Weights of a small transformer language model: width 640, MLP 2560 SwiGLU.
MLP neurons of a small language model. Each row is named by its layer, matrix (down: output weights) and neuron, and shows model dimensions 144-207. Each number is 50 + 10 x the weight over its row's rms, rounded and kept within 0 to 99. A neuron's up and down rows have the sign that makes its largest values positive.
A block is one neuron, or neurons of one layer that tend to fire together. After each block is what it responds to, as a language model described it from the Wikipedia text at the highest values.

L2.down34:57 51 38 27 63 23 59 39 62 52 54 59 45 43 56 51 09 62 45 63 49 43 44 72 48 38 39 50 55 26 57 41 34 32 25 51 58 69 71 50 44 41 50 18 47 59 47 52 57 66 37 53 56 48 49 51 38 47 54 34 57 41 50 65
L2.down330:57 43 47 50 61 40 56 36 20 40 37 54 42 45 57 45 45 60 58 60 40 33 32 58 59 57 36 44 38 45 52 54 49 46 46 47 56 59 41 58 48 40 48 44 57 61 53 43 52 62 52 67 54 54 58 39 51 56 51 48 52 32 50 47
Description: Adverb-forming suffix -ly

L2.down2128:57 50 65 76 54 46 42 58 44 29 50 57 65 50 31 55 47 54 47 48 50 45 81 53 38 35 47 50 67 45 51 58 39 64 46 50 69 50 50 48 67 42 33 41 45 54 31 29 56 61 41 51 50 46 28 56 48 54 59 39 56 41 66 23
L2.down2548:31 52 74 64 47 52 43 30 56 38 38 42 40 53 47 60 34 50 28 35 35 44 54 36 49 34 57 75 39 44 49 54 50 63 31 50 62 53 49 56 43 45 47 43 46 47 65 37 55 56 42 32 43 48 67 24 34 39 61 38 33 60 52 31
Description: Range connectors after numbers

L4.down130:31 72 51 42 44 66 48 47 69 50 65 69 44 59 24 62 22 45 33 44 45 28 54 51 51 37 49 47 37 42 37 52 56 46 41 64 47 38 33 35 54 43 54 53 62 44 50 45 49 68 66 42 42 40 47 57 52 64 59 40 55 44 43 62
L4.down207:44 21 51 53 57 60 46 53 61 39 61 59 51 45 39 49 44 56 45 42 57 49 57 59 56 49 61 65 48 54 59 61 40 48 53 62 47 44 66 42 55 45 62 40 50 36 67 46 58 53 76 38 55 59 50 67 70 67 42 49 43 50 49 50
L4.down458:39 46 52 54 43 50 62 41 54 33 39 50 51 46 34 77 59 35 49 56 31 48 50 58 41 49 59 42 33 55 54 34 57 42 50 55 55 43 42 50 38 58 46 50 62 75 48 63 41 36 55 62 37 46 50 41 48 47 68 57 41 72 61 52
L4.down507:49 53 59 43 48 70 45 44 70 53 47 39 52 28 46 46 19 31 37 43 65 50 54 57 43 56 77 49 60 45 38 44 56 55 41 52 46 49 60 52 66 47 51 31 66 42 53 45 40 65 71 45 50 34 47 38 38 55 23 58 59 43 55 35
L4.down508:39 48 39 54 44 57 64 50 42 46 58 57 63 53 37 33 38 63 48 42 47 52 51 50 49 66 32 52 70 50 61 42 47 67 37 53 49 65 59 60 50 49 41 50 50 53 41 49 64 61 74 37 49 38 53 48 43 62 72 40 47 47 32 52
L4.down696:46 46 59 55 50 50 53 46 56 43 54 46 64 53 41 41 31 61 66 35 63 52 43 43 50 61 46 58 62 73 52 54 58 61 58 55 53 64 39 61 63 48 44 57 53 54 43 55 48 50 50 63 42 61 43 51 54 43 66 43 41 62 54 53
L4.down1122:64 38 30 64 65 46 53 50 66 45 63 51 61 52 43 50 76 48 57 55 42 57 55 43 43 57 64 35 53 65 51 51 56 51 58 56 64 50 47 49 52 53 49 66 57 75 39 54 66 59 41 52 37 55 64 54 62 65 46 57 57 36 40 47
L4.down2336:57 54 75 36 63 59 47 47 36 48 39 71 54 57 41 45 13 36 55 57 53 33 62 36 60 48 54 57 47 33 44 44 49 34 54 53 44 35 45 56 50 44 46 38 49 53 48 57 45 60 51 55 69 56 52 58 44 46 37 43 50 72 56 55
Description: Coordinating conjunctions in lists

L4.down112:56 59 42 69 35 56 54 43 63 58 41 39 48 61 38 26 54 48 71 58 60 49 40 46 49 56 35 61 27 50 46 69 36 41 44 42 34 54 48 47 66 47 48 56 58 57 65 48 63 51 57 38 59 50 39 39 65 41 56 60 47 51 45 50
L4.down1196:43 54 54 52 44 37 38 52 41 38 45 37 46 54 60 55 37 41 54 53 59 54 42 63 47 63 66 40 60 51 48 44 43 36 37 42 48 71 52 45 40 27 47 28 49 61 56 46 62 33 56 58 62 48 50 60 46 29 54 35 36 52 50 64
L4.down1368:60 44 28 63 65 25 49 51 56 43 39 56 35 50 57 51 74 65 47 64 75 74 54 57 47 43 61 58 53 57 51 63 48 55 49 32 33 54 32 59 61 51 38 53 62 62 64 48 38 51 48 55 75 47 30 48 41 39 60 43 62 41 49 46
L4.down1864:42 46 62 57 45 48 58 57 61 74 46 50 31 42 60 55 37 31 26 55 41 45 57 38 47 58 52 43 54 46 50 58 57 45 62 48 54 79 41 43 63 57 48 43 65 66 61 70 70 45 56 42 51 50 55 55 35 69 38 45 60 51 50 49
L4.down2136:62 48 41 49 52 60 26 44 57 46 56 56 31 41 54 47 25 58 43 54 36 54 53 42 55 62 38 42 47 56 52 42 43 77 56 59 55 60 48 38 44 63 57 52 35 54 41 64 62 61 59 39 53 52 75 36 52 39 69 44 49 49 55 26
L4.down2316:52 47 51 36 40 41 76 52 52 65 48 50 33 63 44 52 54 40 59 46 51 48 59 42 47 48 49 39 30 37 73 48 67 72 57 48 50 62 41 46 64 43 52 61 52 53 45 50 66 46 57 51 62 36 50 70 45 45 43 59 49 34 40 52
L4.down2365:69 55 62 49 54 41 53 57 53 62 47 56 33 45 65 45 48 50 44 67 56 43 59 43 45 51 42 46 57 66 61 63 44 32 63 57 47 57 47 53 66 63 65 56 42 49 55 52 53 38 43 48 63 41 40 38 42 26 42 45 45 27 51 58
L4.down2388:50 44 57 56 55 55 44 51 44 57 50 36 43 53 60 36 75 55 42 58 60 59 45 43 39 66 57 45 59 55 51 46 31 44 54 57 55 68 33 48 59 43 68 41 53 55 54 46 57 41 43 45 66 36 42 54 57 59 47 54 42 58 44 49
Description: Adverb endings and degree modifiers

L6.down51:64 48 50 50 47 60 50 55 29 67 39 56 54 53 30 38 96 51 50 54 68 34 44 55 58 44 58 66 41 55 61 63 43 51 48 53 65 51 56 40 64 25 59 49 64 47 57 49 56 54 51 53 39 58 53 57 59 62 39 46 49 44 48 48
L6.down602:39 63 41 66 60 49 51 41 47 42 44 63 48 38 48 53 99 43 45 54 44 48 64 54 55 34 55 54 37 43 46 50 55 62 62 49 58 46 39 57 54 46 40 54 48 59 39 67 73 55 41 65 51 44 55 46 40 63 36 38 43 44 53 54
L6.down687:47 57 57 41 59 45 33 64 62 29 44 48 28 63 54 49 33 46 72 59 56 56 61 53 60 60 63 75 35 59 54 37 63 34 48 68 53 56 51 32 53 52 52 45 61 54 48 55 52 60 47 37 45 34 54 51 48 34 61 44 49 48 55 55
L6.down1296:59 59 65 49 36 37 50 54 43 44 52 36 49 28 49 54 47 52 58 63 59 48 60 49 58 52 32 36 53 63 36 36 54 43 58 47 44 52 39 44 48 44 39 39 40 44 42 30 63 32 38 52 55 72 50 40 68 47 38 59 68 63 36 47
Description: Coordinate separator marker

L2.down772:55 46 64 59 45 54 34 50 54 62 47 34 54 49 48 59 53 74 48 59 46 57 48 49 38 56 53 44 64 46 40 66 27 44 33 66 53 47 45 33 58 60 41 43 58 60 64 61 54 53 57 65 38 56 23 19 46 67 55 45 59 35 63 52
L2.down1085:48 49 44 40 54 58 58 54 40 56 38 57 42 41 52 28 61 60 29 54 48 58 65 60 53 32 52 46 28 40 50 51 59 43 55 66 41 46 43 37 49 44 44 55 38 46 59 41 52 32 54 56 56 57 39 47 58 53 57 51 79 40 29 57
Description: Mid-word and mid-number fragments

L4.down85:54 42 59 67 37 42 37 47 39 44 54 46 66 61 51 37 26 51 30 51 44 51 62 43 54 67 42 43 37 44 61 50 45 59 50 51 64 52 41 59 35 64 54 43 54 59 44 48 51 29 52 56 37 53 53 43 42 55 53 45 43 32 58 31
L4.down528:60 56 51 58 72 58 33 54 59 48 46 50 43 41 54 54 05 46 43 58 49 48 42 54 40 55 84 47 70 40 48 49 42 50 41 54 60 56 55 55 66 47 63 51 55 48 64 73 71 65 43 51 55 46 44 44 49 46 48 45 41 52 49 46
L4.down977:50 60 56 62 44 46 45 44 54 42 38 43 84 59 48 45 35 66 45 61 40 59 44 30 54 24 53 47 44 51 42 31 58 53 53 64 48 35 53 53 55 51 35 46 52 58 38 45 42 49 65 51 52 60 46 43 39 42 47 54 37 25 58 39
L4.down1218:56 37 52 43 68 38 44 59 43 43 36 43 55 62 44 61 43 62 37 54 40 78 40 44 42 43 56 55 48 42 52 44 35 52 55 71 62 56 59 55 60 39 53 40 48 45 52 45 38 45 29 60 36 37 50 51 45 59 53 68 35 54 50 38
L4.down1294:37 58 38 54 36 36 47 46 47 34 56 56 35 38 56 60 19 60 61 45 39 47 43 65 57 48 48 51 53 47 48 67 41 59 46 46 57 51 33 71 76 42 53 46 61 50 56 31 46 43 46 51 56 40 50 45 40 55 55 75 32 57 37 30
L4.down1477:51 40 34 39 42 69 34 42 78 57 54 53 39 46 38 50 86 55 48 42 33 35 54 42 32 57 51 52 64 41 44 57 56 58 44 71 48 45 51 32 64 44 40 41 46 50 60 56 54 71 52 49 60 43 57 46 39 49 44 42 62 53 57 42
L4.down1693:44 41 59 50 47 49 65 41 48 65 59 39 57 57 68 52 37 47 60 46 41 53 60 44 48 44 40 52 46 48 56 54 39 64 54 39 38 46 41 42 55 54 51 32 42 41 35 57 67 57 52 42 40 66 40 51 56 49 67 55 53 50 42 51
L4.down1775:60 67 59 36 55 38 68 40 55 48 62 42 47 54 48 44 70 62 47 50 49 53 53 40 41 41 64 63 61 54 69 48 57 49 52 55 40 24 47 36 51 49 56 65 59 72 37 62 30 38 57 49 45 62 59 45 51 50 46 42 58 50 41 54
Description: Range and pair connectors

L2.down559:38 54 51 53 67 49 39 55 33 51 58 57 65 47 73 58 42 36 36 49 52 35 51 44 40 65 44 49 67 39 49 60 57 54 67 46 48 58 58 50 52 76 39 37 28 65 42 48 39 47 39 52 53 55 50 58 47 54 45 55 49 56 71 55
L2.down1240:64 49 59 57 45 53 47 67 61 42 49 59 46 46 54 47 46 52 44 64 54 52 48 38 57 58 30 44 63 46 51 43 49 64 62 42 51 59 41 56 48 44 49 43 63 45 70 37 42 43 47 44 37 56 55 59 41 42 43 42 46 60 55 34
Description: Appositive comma before relative

L4.down732:53 62 65 57 59 32 38 36 56 42 62 49 59 36 46 44 34 54 59 47 34 80 52 52 66 51 54 34 51 45 42 50 37 69 62 59 57 52 48 61 53 33 51 45 55 45 47 44 63 52 46 54 66 48 47 63 69 74 40 36 68 49 56 27
L4.down785:63 72 64 43 53 57 37 43 72 54 50 47 38 41 62 68 53 42 50 49 43 67 58 47 45 68 58 41 59 47 36 42 46 53 47 57 48 62 51 46 47 60 58 41 63 49 37 44 54 37 53 68 49 48 45 59 36 47 55 49 67 61 55 43
L4.down865:42 44 43 52 39 53 50 70 59 50 66 50 58 46 48 50 24 60 47 49 63 38 23 42 47 27 66 56 52 45 64 60 59 61 41 56 42 58 34 34 46 52 56 41 42 50 52 46 60 56 37 48 61 41 53 52 57 48 66 46 48 37 59 44
L4.down1097:57 63 47 58 66 61 49 54 45 39 49 51 52 49 49 46 59 54 49 37 54 45 43 34 52 66 37 43 41 59 46 53 62 52 53 57 43 38 56 50 53 56 49 53 68 45 58 75 57 52 64 48 59 54 50 58 56 54 53 54 53 40 40 57
L4.down1303:49 35 46 67 43 51 62 55 36 47 32 51 64 44 59 35 10 56 48 60 51 52 56 36 45 62 56 34 61 49 54 62 41 71 53 43 47 42 60 65 60 51 40 44 60 48 51 51 46 44 56 44 47 61 48 55 39 47 36 43 44 49 37 45
L4.down1623:54 52 62 52 42 57 57 45 43 46 60 57 49 40 54 57 47 39 58 51 49 52 46 53 51 55 52 44 44 45 60 25 50 48 54 57 58 44 60 41 48 46 38 34 62 58 50 56 50 56 64 53 42 54 60 46 41 59 51 64 49 64 49 67
L4.down2047:56 31 54 40 58 35 29 50 48 61 51 62 50 44 48 52 49 34 45 46 49 37 34 59 63 47 44 44 34 52 43 64 45 44 53 52 47 60 45 50 54 43 52 52 59 43 62 48 54 53 43 50 54 61 45 57 39 50 46 45 63 55 48 59
L4.down2480:40 49 52 49 62 51 66 42 52 59 46 38 24 48 45 54 71 49 41 59 39 66 44 40 56 38 52 55 41 65 64 57 57 56 34 63 66 53 41 65 48 53 52 48 46 43 58 50 52 47 66 41 41 32 33 55 33 66 50 45 34 45 45 56
Description: Coordinate slash separator

L6.down1308:41 48 55 46 49 34 52 49 45 45 41 47 57 53 42 52 21 32 10 60 49 50 54 45 47 45 46 51 50 30 58 45 45 53 37 41 51 41 35 57 53 40 57 46 41 52 62 55 47 68 49 37 51 61 66 73 47 44 57 68 39 48 48 67
L6.down2179:61 40 58 59 34 53 59 56 63 54 39 41 60 56 61 48 62 69 33 34 54 23 58 51 43 25 48 57 59 64 39 48 57 56 53 56 49 40 60 68 69 54 47 43 65 50 57 42 50 50 43 45 60 44 67 69 55 63 59 44 43 34 48 43
L6.down2189:58 59 66 38 60 58 30 56 49 53 37 50 49 52 46 46 20 41 47 57 58 36 49 55 62 38 58 46 53 53 44 32 64 62 45 45 65 48 49 65 61 45 63 48 40 45 64 56 67 55 44 47 38 64 40 35 37 49 49 36 37 32 53 52
L6.down2417:54 59 46 42 33 60 47 60 48 63 67 62 40 47 55 53 36 29 30 58 62 47 47 50 52 51 53 45 25 51 50 33 61 59 56 46 51 40 49 53 57 43 56 55 52 61 54 50 58 52 46 41 49 30 37 40 31 46 63 57 41 60 47 49
Description: Infinitive to, year-range dash

L2.down201:59 50 51 54 57 59 53 41 42 28 49 45 55 48 51 40 11 38 24 37 48 49 57 53 49 49 41 53 19 29 49 45 36 57 38 41 55 39 52 64 68 45 42 40 57 49 69 57 50 55 55 63 47 32 46 51 47 53 62 49 47 48 62 50
L2.down747:42 46 71 44 41 60 51 45 61 58 36 52 44 39 44 55 44 53 58 28 49 42 64 46 39 57 45 50 51 65 40 54 50 67 58 45 54 68 53 50 59 49 61 51 51 68 42 43 49 42 60 62 50 41 39 41 58 35 42 46 52 48 49 39
Description: Coordinating link after first item

L2.down1973:28 46 50 52 37 45 49 45 56 40 49 51 44 45 35 46 61 40 57 51 34 54 62 54 39 67 55 56 44 77 42 58 43 39 70 53 60 52 38 54 42 43 38 55 44 57 68 49 55 30 47 48 46 51 29 41 60 48 50 68 39 38 58 42
L2.down1988:30 38 61 54 45 40 34 41 66 36 52 43 58 51 35 45 96 22 44 50 33 50 44 40 56 49 49 54 50 43 58 55 56 48 53 62 57 61 46 45 67 32 55 55 54 47 50 50 58 53 48 47 47 43 50 45 58 66 59 67 47 27 47 44
Description: Coordinating conjunction joins